config = dict(
    n_kv_head=4,
    positions='learned',
    attn_scale=0.125,
    init='normal',
    init_std_qkv=0.03,
    init_std_o=0.0,
    init_mimetic=0.7,
    train_tokens=406400000,
)
MLP neurons of a small language model. Each row is named by its layer, matrix (up: input weights) and neuron, and shows model dimensions 0-63. Each number is 200 + 30 x the weight over its row's rms, rounded and kept within 0 to 999.
After each neuron's rows, "fires on" lists the tokens most often at its 100 highest values on Wikipedia text that the model never trained on; "fires after" lists the tokens most often just before its 100 highest values on Wikipedia text that the model never trained on.

L3.up55,189,128,261,255,176,204,195,265,232,156,123,167,179,214,233,246,222,187,177,218,202,178,228,216,241,205,195,225,177,181,232,172,213,232,210,150,228,232,210,239,195,220,150,230,180,193,207,229,163,167,174,182,217,212,220,247,205,205,138,209,210,210,242,162
fires on: "N", "Q", "K", "q", "X", "I"
fires after: "\n", " (", " ", "-", "s", "=="

L4.up295,190,215,210,228,170,168,203,179,196,212,192,170,202,168,174,175,238,225,213,231,237,230,122,176,179,203,149,187,322,181,175,210,182,192,232,186,168,228,263,208,176,127,234,215,245,240,197,225,193,180,154,178,206,206,200,171,184,160,214,221,185,223,197,222
fires on: "s", "d", "c", "fer", "al"
fires after: " con", " 19", " in", " In", "ver"

L3.up159,244,189,209,186,223,224,204,171,222,229,213,209,216,229,206,211,222,186,208,174,183,185,227,223,217,158,184,254,170,241,177,203,279,163,247,210,215,168,162,190,205,243,228,231,169,225,203,180,176,168,145,123,210,258,248,223,178,222,151,197,194,209,192,196
fires on: "\n", "-", "•"
fires after: "\n", " ", ")", ";", "-"

L2.up341,182,177,237,214,237,184,195,208,244,176,188,193,180,197,193,216,236,194,239,206,188,232,236,239,192,191,171,181,196,264,213,169,211,213,240,222,180,217,197,196,214,177,153,196,210,146,173,228,217,132,245,180,220,150,206,212,184,232,148,159,165,217,210,217
fires on: "•", "*", "-", "|---|---|", ";", "="
fires after: " ", "\n"

L4.up779,183,188,221,251,204,202,196,195,216,131,246,207,143,247,218,180,164,166,220,165,206,229,218,134,240,206,220,183,181,256,211,219,150,191,192,197,186,185,191,194,164,250,220,200,160,170,210,193,231,216,221,217,221,190,205,174,215,203,219,263,131,231,209,135
fires on: "ur", "ar", "et", "en", "ck"
fires after: " P", " p", " co", "ro"

L3.up449,170,168,205,136,193,156,199,205,165,187,168,179,197,219,237,229,197,164,250,247,206,205,204,201,170,203,190,168,188,162,139,216,113,233,179,214,176,212,216,162,178,235,227,173,258,220,222,177,163,190,217,181,144,139,162,248,180,220,203,214,251,203,212,197
fires on: "or", "t", "va", " di", "qui"
fires after: " a", " c", "th", " A", "cc", "A"

L3.up454,153,212,269,206,208,214,218,166,200,232,177,169,190,255,228,230,203,190,203,235,221,209,236,175,194,205,165,182,196,214,144,227,162,183,190,191,229,218,220,154,199,268,254,182,200,170,213,236,201,215,242,184,193,212,177,249,185,242,157,210,187,152,232,238
fires on: "ough", "m", "\n", "ing", "="
fires after: "\n", "th", ".", " Th", " ", " ("

L4.up447,105,223,177,186,217,215,201,219,217,181,192,189,234,201,157,242,243,225,186,200,208,182,218,195,258,259,244,212,201,135,239,236,190,244,221,166,220,190,201,186,228,239,160,172,159,189,167,130,195,172,220,190,214,204,219,226,198,148,227,152,188,169,157,228
fires on: "o", "l", "or", "e", "le", " Nor"
fires after: " ", "W", " W", "Y", " 1"

L2.up561,204,183,210,217,172,194,181,170,205,208,105,214,196,189,210,192,206,155,184,192,175,170,216,196,201,149,182,164,224,268,221,182,239,244,197,198,192,186,192,205,211,194,187,201,217,172,186,211,201,204,198,198,189,191,186,226,189,179,188,153,165,183,241,235
fires on: " In", " lo", "In", " in"
fires after: ".", "\n", " |", ",", " was"

L3.up757,201,170,160,195,212,188,224,193,218,191,184,178,159,228,238,198,169,188,250,163,189,207,236,219,193,208,220,200,175,246,184,255,208,249,231,190,196,147,247,141,196,240,194,195,189,208,226,188,190,228,191,189,154,201,171,154,203,207,259,187,175,203,258,202
fires on: " m", "ver", "m", "ed", "a"
fires after: " a", " the", " his", " A", " m", " every"

L3.up439,224,161,193,191,206,175,196,172,227,158,238,203,131,204,246,119,141,228,213,216,178,197,248,181,161,158,127,210,178,203,208,169,129,231,250,194,227,233,214,236,179,211,234,178,193,201,209,188,189,218,205,183,176,197,143,178,213,242,217,175,165,214,259,198
fires on: "ur", "ri", "or", "ie", "lo", "to"
fires after: " p", "ri", "ho", " co", " P", "P"

L3.up83,205,172,136,197,205,219,182,249,181,199,214,210,203,157,174,166,252,198,166,168,242,190,154,194,224,265,153,187,188,256,240,225,224,190,220,145,217,185,214,218,155,207,243,236,190,215,242,242,191,220,199,197,225,251,181,164,135,194,228,194,204,208,161,210
fires on: "se", " same", "king", "ft", " following"
fires after: " the", "ur", "li", " who", " The", " Ro"

L2.up753,214,172,223,210,220,173,218,195,202,232,108,159,178,209,187,208,265,261,173,219,223,180,179,176,183,211,195,218,188,157,181,236,187,160,240,202,230,256,200,222,170,218,197,205,205,182,206,191,229,215,231,249,195,201,154,126,255,182,241,190,166,219,250,228
fires on: " −", " $", " +", " =", "$"
fires after: " |", " of", "S"

L11.up108,170,157,206,245,240,229,235,196,211,172,246,213,234,194,168,244,191,186,138,211,193,182,194,220,186,173,149,236,155,191,211,241,175,180,230,199,224,202,211,149,207,192,199,170,204,212,134,192,213,212,199,211,243,195,235,189,179,173,237,185,140,239,193,158
fires on: " in", " "
fires after: "s", "ly", " were", " was", " been"

L4.up886,142,153,214,256,211,185,195,172,197,211,162,175,176,203,231,226,174,251,182,189,203,181,235,223,202,167,206,212,193,214,239,142,167,180,224,186,202,256,241,200,186,175,199,224,194,215,209,247,258,210,150,153,209,240,211,213,213,172,207,236,192,211,188,209
fires on: "N", "A", "C", "E", "M", "V"
fires after: "-", " (", "==", "\n"

L3.up494,224,184,191,238,242,226,149,177,213,246,197,182,172,207,254,259,177,200,250,146,245,241,177,178,187,189,201,194,226,251,236,175,163,248,205,207,177,189,228,143,252,174,192,207,136,205,238,181,193,219,172,198,204,198,179,244,199,202,243,210,201,223,192,185
fires on: "\n", "o", " so"
fires after: "\n", " =", "C", "P"

L4.up881,227,181,160,189,231,189,222,239,152,189,174,217,237,243,191,227,246,259,192,193,239,227,250,201,144,201,204,153,176,183,196,162,204,260,222,229,216,197,222,181,227,175,187,136,213,183,159,227,215,180,135,219,188,179,272,200,246,233,204,191,183,178,196,150
fires on: "il", "ir", "ig", "ra", "na", "rom"
fires after: " f", "f", "F", "ur", "s", " F"

L10.up771,157,183,237,221,180,200,173,230,192,217,225,195,200,214,169,230,179,254,171,234,190,170,209,273,141,134,157,177,193,208,198,178,171,224,249,259,237,198,136,195,152,181,219,192,191,242,181,174,214,213,151,227,228,166,229,238,224,197,194,201,215,196,159,215
fires on: "or", "t", "st", "po", "ten", "lo"
fires after: " ex", " in", "p", "c", " con", "cc"

L3.up327,210,232,146,208,195,201,257,226,205,229,186,210,221,208,183,226,242,194,138,191,200,181,195,228,182,196,169,170,223,167,189,244,183,204,183,192,233,246,234,206,223,168,188,216,178,246,130,179,197,210,213,167,162,182,136,151,223,233,196,160,210,229,176,216
fires on: " +", " −", " =", "bu", "±"
fires after: " |", " ", ")"

L11.up865,197,146,156,216,216,223,201,170,161,186,169,174,164,207,183,143,238,220,198,214,170,182,184,242,185,209,217,170,221,205,187,183,259,247,268,228,206,163,204,153,198,184,196,135,260,180,168,231,221,160,222,209,153,201,201,186,172,245,229,155,163,232,187,188
fires on: "-", " |", "|"
fires after: "\n", "W"

L12.up445,274,169,255,214,194,193,204,223,211,147,261,219,160,245,195,203,234,193,209,215,211,196,181,186,151,159,173,121,244,215,263,292,176,225,211,210,196,231,220,200,179,160,210,216,168,198,245,218,193,209,195,233,125,232,234,221,126,149,205,138,199,219,189,180
fires on: " 19", ".", " −", " 18", " 2", ","
fires after: " |", "born", " in", " 5"

L10.up703,160,204,162,199,212,199,269,139,205,238,205,136,201,194,203,162,213,235,228,284,224,202,203,235,195,223,157,163,191,179,167,179,203,170,168,197,216,161,206,207,212,240,198,225,245,189,202,166,176,211,221,156,218,211,216,192,200,171,227,183,161,196,222,293
fires on: "s", "st", "c", "re", "f", "p"
fires after: " in", " In", "c", "ri", " re", " Re"

L9.up203,190,193,154,262,236,129,209,167,185,196,220,163,150,242,267,236,230,176,161,217,218,199,252,176,201,193,216,213,189,189,165,207,186,235,197,213,221,211,225,202,170,180,245,205,165,228,156,224,211,196,238,161,245,221,173,228,187,210,224,211,229,168,192,244
fires on: "\n", " ", ":", "ti"
fires after: ".", "\n", " re", " 3"

L9.up101,231,184,180,225,202,152,222,161,226,199,210,174,229,183,205,250,218,178,225,171,251,227,210,200,186,179,188,177,182,205,199,180,141,275,232,192,213,185,225,221,256,232,203,224,188,149,237,176,197,158,198,174,176,218,240,170,217,159,232,176,210,184,207,221
fires on: "o", "\n", "a"
fires after: "\n", "P", "s", "N", " di"

L7.up92,195,164,154,242,216,211,184,196,274,240,238,201,178,201,237,187,226,205,261,246,178,223,189,178,156,164,169,207,185,222,152,219,239,220,226,243,235,207,160,196,192,222,203,153,210,181,176,181,247,212,250,215,213,176,201,184,219,193,195,216,187,223,197,253
fires on: "\n", "us", "it", " w", "um", "s"
fires after: ".", " ", "\n", " tr"

L11.up698,241,242,192,217,198,187,203,186,198,132,183,169,226,243,162,151,165,180,242,202,224,236,140,231,201,205,182,189,176,203,212,175,183,184,190,222,156,253,179,259,225,195,259,220,154,232,235,232,203,186,224,193,216,139,238,242,181,179,200,158,216,232,225,197
fires on: "E", "e", "n", "l", "L", "y"
fires after: " ", "\n", " co", "-", " \""

L4.up217,226,281,180,222,195,203,193,151,227,183,147,250,170,223,159,213,140,126,175,181,157,228,192,205,220,212,184,191,202,253,213,243,260,151,212,190,216,162,263,213,192,169,178,150,132,184,180,198,275,202,208,158,194,266,169,199,231,199,246,207,230,217,99,240
fires on: "d", "n"
fires after: " E", "l", "har", "E", " Bra", "el"

L2.up451,155,242,254,210,220,203,158,250,213,221,147,209,197,204,209,239,213,213,210,185,194,224,177,195,169,227,154,213,156,215,144,187,202,240,195,188,240,189,266,174,210,252,146,202,190,170,208,196,169,119,190,173,213,203,238,183,170,209,192,206,234,133,181,166
fires on: " 19", " 18", " 17", " 13", " (19"
fires after: " |", "\"", ";", " of", " in"

L2.up263,251,172,221,252,231,198,183,245,191,215,200,216,159,209,206,191,172,203,180,192,185,250,215,257,147,217,177,215,258,191,228,206,187,189,144,183,261,227,236,189,216,195,197,225,171,177,184,213,143,197,244,209,207,245,240,194,214,204,228,227,222,250,154,177
fires on: " |", " 4", " 0", " 3", ":", " 2"
fires after: " |", " ", "|"

L7.up385,242,141,186,227,258,200,168,254,233,177,271,248,172,177,177,198,207,250,210,218,211,200,153,180,155,171,210,200,220,196,223,159,249,206,219,224,215,232,230,232,218,166,207,219,162,154,176,217,238,207,193,192,198,194,205,156,144,170,157,193,170,185,230,209
fires on: "e", "o", "le", "par", "ta", ","
fires after: " de", " Li", " comp", " in", "re", " Le"

L12.up525,277,228,235,233,186,250,195,196,206,163,229,154,188,209,195,197,218,191,196,219,175,226,154,210,185,181,173,193,243,161,166,216,117,178,181,143,184,246,154,144,211,189,266,211,164,230,181,208,234,193,191,196,236,188,199,211,183,166,240,211,169,197,229,193
fires on: " ", "\n", " per", " p", "=="
fires after: "\n", " to", " he", " He", "y", "ly"

L7.up880,177,198,137,171,221,188,185,171,251,152,201,225,192,176,233,225,225,184,200,200,270,203,210,174,183,203,232,158,258,196,182,196,176,234,233,199,211,177,203,210,220,183,222,201,202,164,223,262,194,218,193,236,143,228,183,200,208,184,214,224,193,163,194,190
fires on: "s", "se", "ly", "il", "er", "p"
fires after: "'", " the", " who", "im", " new", " The"

L3.up792,208,220,256,184,214,158,172,236,194,171,192,185,155,191,210,203,180,118,203,240,235,176,201,168,202,201,195,165,214,205,182,207,168,243,230,145,216,212,180,174,167,215,256,175,183,203,253,197,218,166,173,192,197,270,212,202,211,209,186,208,170,222,128,178
fires on: " and", " &"
fires after: ",", "s", "ence", "ing"

L2.up283,228,215,213,216,253,204,173,173,185,147,151,240,241,197,195,206,199,192,218,188,186,224,185,240,213,227,188,175,197,210,192,186,227,208,180,239,215,212,172,186,162,205,172,181,175,164,214,277,178,164,211,174,225,174,180,246,190,168,232,149,190,257,215,187
fires on: " team", "ler", " village", " player", " club", "r"
fires after: " the", " The", " C", "The"

L12.up157,238,170,197,221,198,167,189,220,191,196,181,247,166,198,188,218,229,185,229,184,212,166,198,206,186,217,199,216,203,221,195,143,217,144,197,231,214,193,223,209,205,178,190,197,241,331,202,216,212,152,201,196,251,189,229,207,160,195,231,189,185,243,107,217
fires on: " In", "In", " in"
fires after: ".", "\n"

L4.up172,168,190,181,212,180,233,197,181,251,239,234,207,263,238,202,216,174,177,229,219,178,196,241,239,180,208,203,211,230,227,188,203,189,140,215,185,170,204,241,187,178,149,217,186,149,189,172,232,191,149,167,267,165,241,194,225,179,252,226,254,187,217,184,174
fires on: "ur", "re", "s", "ir", "ri", "in"
fires after: " sp", " C", " c", "ce", "as"

L3.up416,179,260,190,225,215,280,177,194,214,193,156,173,145,231,225,195,196,217,230,199,263,227,251,215,192,204,228,152,164,156,214,214,173,196,182,229,226,203,195,156,240,215,218,171,187,203,193,198,168,183,254,178,226,200,192,174,227,221,240,192,171,226,181,240
fires on: "c", "f", "ing", "d"
fires after: " in", " O", " re", "-", " back", "un"

L2.up781,263,190,235,189,203,175,193,226,208,181,241,139,191,214,232,192,184,157,189,246,221,211,274,197,178,171,187,195,176,200,203,220,157,223,204,227,261,265,219,138,219,150,203,190,209,210,147,260,205,168,220,196,172,205,214,150,177,190,251,255,252,195,161,196
fires on: "\n", ":"
fires after: "\n", " =", "Species"

L4.up1,173,198,167,254,237,224,203,189,173,205,227,167,169,203,219,193,226,160,159,266,241,208,213,176,159,227,215,212,199,147,187,197,189,285,204,134,222,280,253,186,204,184,152,251,213,184,215,223,213,153,262,243,189,188,179,179,230,255,205,224,178,178,187,190
fires on: "s", "-"
fires after: "'", "’", " W", "il"

L9.up643,156,151,233,246,224,210,175,131,249,190,228,199,197,265,205,204,215,234,191,137,236,238,183,192,212,174,202,220,191,248,158,178,183,157,140,183,151,233,235,228,177,187,207,258,183,190,175,173,198,184,226,199,207,223,205,139,241,224,156,227,176,262,192,167
fires on: "c", "en", "ru", "n", "mb", "ch"
fires after: " re", "re", " co", "ce", "ro", "ze"

L4.up314,221,189,190,174,236,170,193,195,196,208,208,207,154,184,181,188,139,219,200,224,180,155,145,203,233,220,212,175,239,188,217,190,176,253,215,181,251,161,167,217,225,203,241,217,208,192,199,220,204,219,219,151,177,204,161,191,145,195,226,210,215,213,190,191
fires on: "ly", "ter", "y", "ll", "field", "ting"
fires after: " O", "ra", " Wa", "A", "ak", " "

L7.up100,272,166,205,189,230,221,188,179,230,182,209,194,176,199,248,228,233,214,120,226,164,152,193,217,216,248,169,242,228,196,174,198,202,213,154,192,196,214,213,163,218,183,187,224,225,186,227,201,168,236,238,148,246,212,207,212,211,198,212,199,261,173,196,181
fires on: "d", "e", " Ad", "s", " (", "p"
fires after: "qua", " (", " sp", "ub", " Du"

L9.up837,181,212,191,235,193,214,208,208,176,187,223,222,177,219,207,202,213,163,214,240,160,261,150,254,164,136,202,219,156,170,233,154,173,206,173,243,214,231,220,231,233,236,187,192,211,274,192,207,198,162,203,165,186,198,261,142,174,213,231,228,173,203,196,236
fires on: " a", " In", " an", " in", " the", "."
fires after: ",", ".", "),"

L7.up512,232,164,239,222,198,197,165,226,134,175,221,209,236,208,211,249,206,261,222,149,210,225,192,245,197,220,218,229,178,191,197,248,229,202,187,200,253,223,232,189,192,169,216,166,164,239,208,206,196,225,200,149,201,225,214,204,209,188,239,249,191,210,242,186
fires on: "\n", " |", "---|---|---|---|"
fires after: ".", " |", " "

L10.up509,196,224,199,198,156,166,246,234,169,236,133,177,207,182,196,191,173,187,188,232,154,246,212,212,188,237,192,117,234,126,186,171,134,213,205,156,229,198,203,212,203,168,235,169,190,167,177,166,234,214,215,192,139,172,175,230,190,179,128,228,193,232,163,194
fires on: "B", "O", " B", "A", " S"
fires after: "\n", " \"", " (", ",", "-", " |"

L12.up215,256,184,155,203,227,154,207,194,211,216,194,167,215,189,205,156,219,165,183,225,164,242,129,206,235,186,209,182,230,202,205,173,278,250,255,222,170,219,224,193,205,203,193,203,177,138,179,230,227,175,214,246,181,194,236,190,204,186,181,196,194,236,209,192
fires on: "|", "-", " /", " –", ";", ":"
fires after: "\n"

L7.up533,198,158,230,179,195,176,215,154,198,170,210,172,185,245,186,208,212,232,226,205,230,213,224,163,183,179,169,236,181,247,200,229,175,236,217,221,253,142,228,211,158,209,166,196,201,175,226,211,284,229,221,148,234,184,199,229,162,180,198,181,213,179,191,194
fires on: " ", "th", ",", " Al"
fires after: ".", "\n", " Al", "al"

L4.up64,157,213,173,185,204,218,210,179,204,197,191,181,215,225,193,234,195,224,152,250,185,239,221,217,194,280,212,210,185,145,239,165,191,199,214,121,224,199,201,183,163,181,215,194,216,200,198,202,261,215,222,226,197,210,207,194,202,187,216,189,173,216,212,187
fires on: "s", "w", "les"
fires after: "s", "'", "les", " S", "es", " Sp"

L9.up318,201,122,228,225,200,232,236,174,244,214,144,187,189,196,200,249,194,192,203,166,175,194,204,200,169,212,221,271,265,251,208,148,204,210,229,207,167,190,151,181,209,204,221,238,236,168,189,194,169,180,204,139,214,169,149,203,223,221,167,178,134,259,276,184
fires on: " the", " A", " Na", "ch"
fires after: " of", ",", "s", " Al", "n"

L10.up835,225,131,172,178,188,207,208,191,271,188,191,210,170,163,263,222,209,230,188,151,204,191,207,164,228,213,152,159,242,219,194,183,228,197,229,224,155,257,156,193,203,157,201,193,182,217,177,222,241,192,191,162,203,193,135,218,213,192,213,169,196,190,222,220
fires on: "la", " In", "In", "et", "|", "00"
fires after: "p", "\n", ".", " comp", " p", " |"

L7.up782,255,140,145,246,186,199,136,190,228,200,212,235,229,209,184,190,213,189,132,183,201,174,192,143,205,205,243,176,193,147,232,223,155,186,182,114,217,210,232,191,270,163,230,220,191,180,163,169,216,148,223,155,173,189,218,185,179,187,247,124,160,185,185,229
fires on: "|", " |", "ma", "|---|---|", "n"
fires after: "\n", "fe", " st", " |", " 0"

L12.up233,241,217,234,226,205,190,250,246,279,219,178,185,196,229,271,189,216,219,211,190,190,207,205,223,200,201,157,197,220,152,239,184,142,151,193,223,178,220,205,196,209,185,229,169,184,232,204,194,213,216,225,217,178,163,217,267,247,167,203,176,189,225,230,228
fires on: "N", "ne", "n", "fe", "t", " N"
fires after: " ", "\n", " \"", "-", " re"

L12.up790,273,226,216,207,228,272,160,189,210,221,207,170,172,257,165,192,265,207,172,215,198,227,186,217,163,197,175,138,176,223,187,183,241,175,160,185,189,244,152,177,172,243,216,196,185,191,198,185,180,191,209,146,187,215,190,176,196,223,205,238,201,223,181,186
fires on: "\n", " 3", "d"
fires after: "\n", "e", "Release", ")"

L4.up105,144,218,150,166,230,166,216,224,253,204,191,181,171,139,200,178,233,237,168,219,224,208,188,242,217,203,175,190,228,139,237,240,255,273,198,189,192,212,159,187,187,161,222,237,209,220,236,231,191,296,189,198,181,217,204,204,173,186,208,178,184,210,192,231
fires on: "s", "se", "or", " Royal"
fires after: "'", " the", " The", " a"

L4.up223,169,220,212,199,197,180,257,124,228,216,188,228,206,250,145,170,159,197,187,166,225,275,175,230,212,189,137,232,146,197,238,199,212,264,190,198,184,164,209,199,214,166,232,133,198,163,229,234,230,196,206,183,189,168,224,224,217,205,204,232,197,220,178,196
fires on: "ri", "d", "il", "g", "ir"
fires after: " f", " mi", " F", " b", "la", " Mi"

L10.up539,270,209,193,207,191,231,157,192,244,174,211,205,240,187,196,163,221,145,190,217,193,235,200,209,293,218,205,195,115,173,280,174,208,211,267,192,209,203,219,185,217,251,250,226,217,137,198,224,187,182,179,193,164,162,168,169,264,168,122,199,225,242,208,180
fires on: "er", "y", " comp", "le", " F", "re"
fires after: " C", " c", " F", " a", " st"

L7.up627,171,220,229,200,154,178,162,158,237,143,169,193,248,183,186,184,193,227,193,217,214,216,177,228,141,190,200,194,203,203,169,276,210,186,198,250,199,249,180,241,175,212,244,194,204,147,149,199,221,209,145,179,172,169,169,183,168,208,189,214,173,204,245,181
fires on: " |", " Party", " P", " D", " Go", "position"
fires after: " |", "s", " ", "|", "es"

L4.up418,204,143,234,183,235,215,217,243,213,226,227,169,149,179,164,186,179,212,224,182,200,186,186,184,223,232,176,232,219,214,163,169,208,201,229,203,229,170,205,206,212,189,216,204,235,237,205,220,206,177,244,178,172,193,163,138,191,211,201,211,232,215,158,228
fires on: "ter", "un", "pi", "ul", "mi"
fires after: " la", "A", " Wa", " La", "ra"

L4.up629,201,177,195,174,212,234,252,197,220,254,218,208,230,206,181,243,158,175,177,149,210,202,232,173,231,174,146,211,224,197,179,209,208,194,204,173,226,222,188,177,199,256,198,186,161,201,178,231,199,197,231,192,241,216,151,230,196,172,183,193,206,185,154,179
fires on: ".", "P", "I", "T", "R", "E"
fires after: "E", "S", "R", "N", "A"

L4.up303,171,190,186,211,194,195,249,204,198,216,247,211,181,222,195,222,196,198,235,194,191,175,215,164,177,192,185,174,208,171,225,168,184,179,202,215,141,223,184,176,151,189,195,141,242,207,193,191,190,278,249,190,213,202,217,165,143,226,187,240,191,238,166,164
fires on: "ar", " (", "am"
fires after: " ch", "E", " T", " E", "e", "T"

L9.up785,188,209,137,238,233,191,234,195,219,164,173,214,179,211,187,198,207,230,161,171,226,196,246,214,240,214,151,248,206,160,256,181,156,256,174,189,197,262,244,217,232,195,160,214,186,160,205,200,197,194,187,193,221,230,200,221,228,213,202,205,128,200,182,197
fires on: "o", "ly", "ive", "no", "fa"
fires after: "s", "ur", " remain", " di", "it"

L9.up460,179,169,199,221,218,267,201,178,232,218,234,205,204,158,225,207,189,226,173,221,175,192,192,205,146,134,175,222,233,140,206,223,190,273,167,157,161,254,203,167,205,185,178,133,160,199,205,241,198,207,234,190,189,167,200,187,161,209,196,215,144,219,190,186
fires on: "\n", ".", "ham", " "
fires after: "\n", " No", " Mo", " a"

L9.up319,153,209,187,227,200,151,175,196,198,259,199,182,201,215,210,236,211,189,194,214,196,237,214,205,219,170,149,235,163,230,158,244,226,208,258,192,244,177,184,237,178,139,228,190,189,164,167,212,219,175,253,179,201,276,234,215,187,232,225,200,198,224,179,201
fires on: "-", "s", "\n", "li"
fires after: "\n", "hi", " Di", " |", " "

L7.up840,208,239,199,226,202,229,199,210,214,178,174,181,230,216,203,237,202,215,232,196,231,207,210,198,183,261,183,214,156,179,238,208,207,223,233,197,211,194,248,196,141,132,170,141,173,191,149,157,211,231,213,165,192,194,198,238,185,189,193,194,215,231,167,245
fires on: "le", "o", " mi", "ra", "age"
fires after: " ", "amp", "d"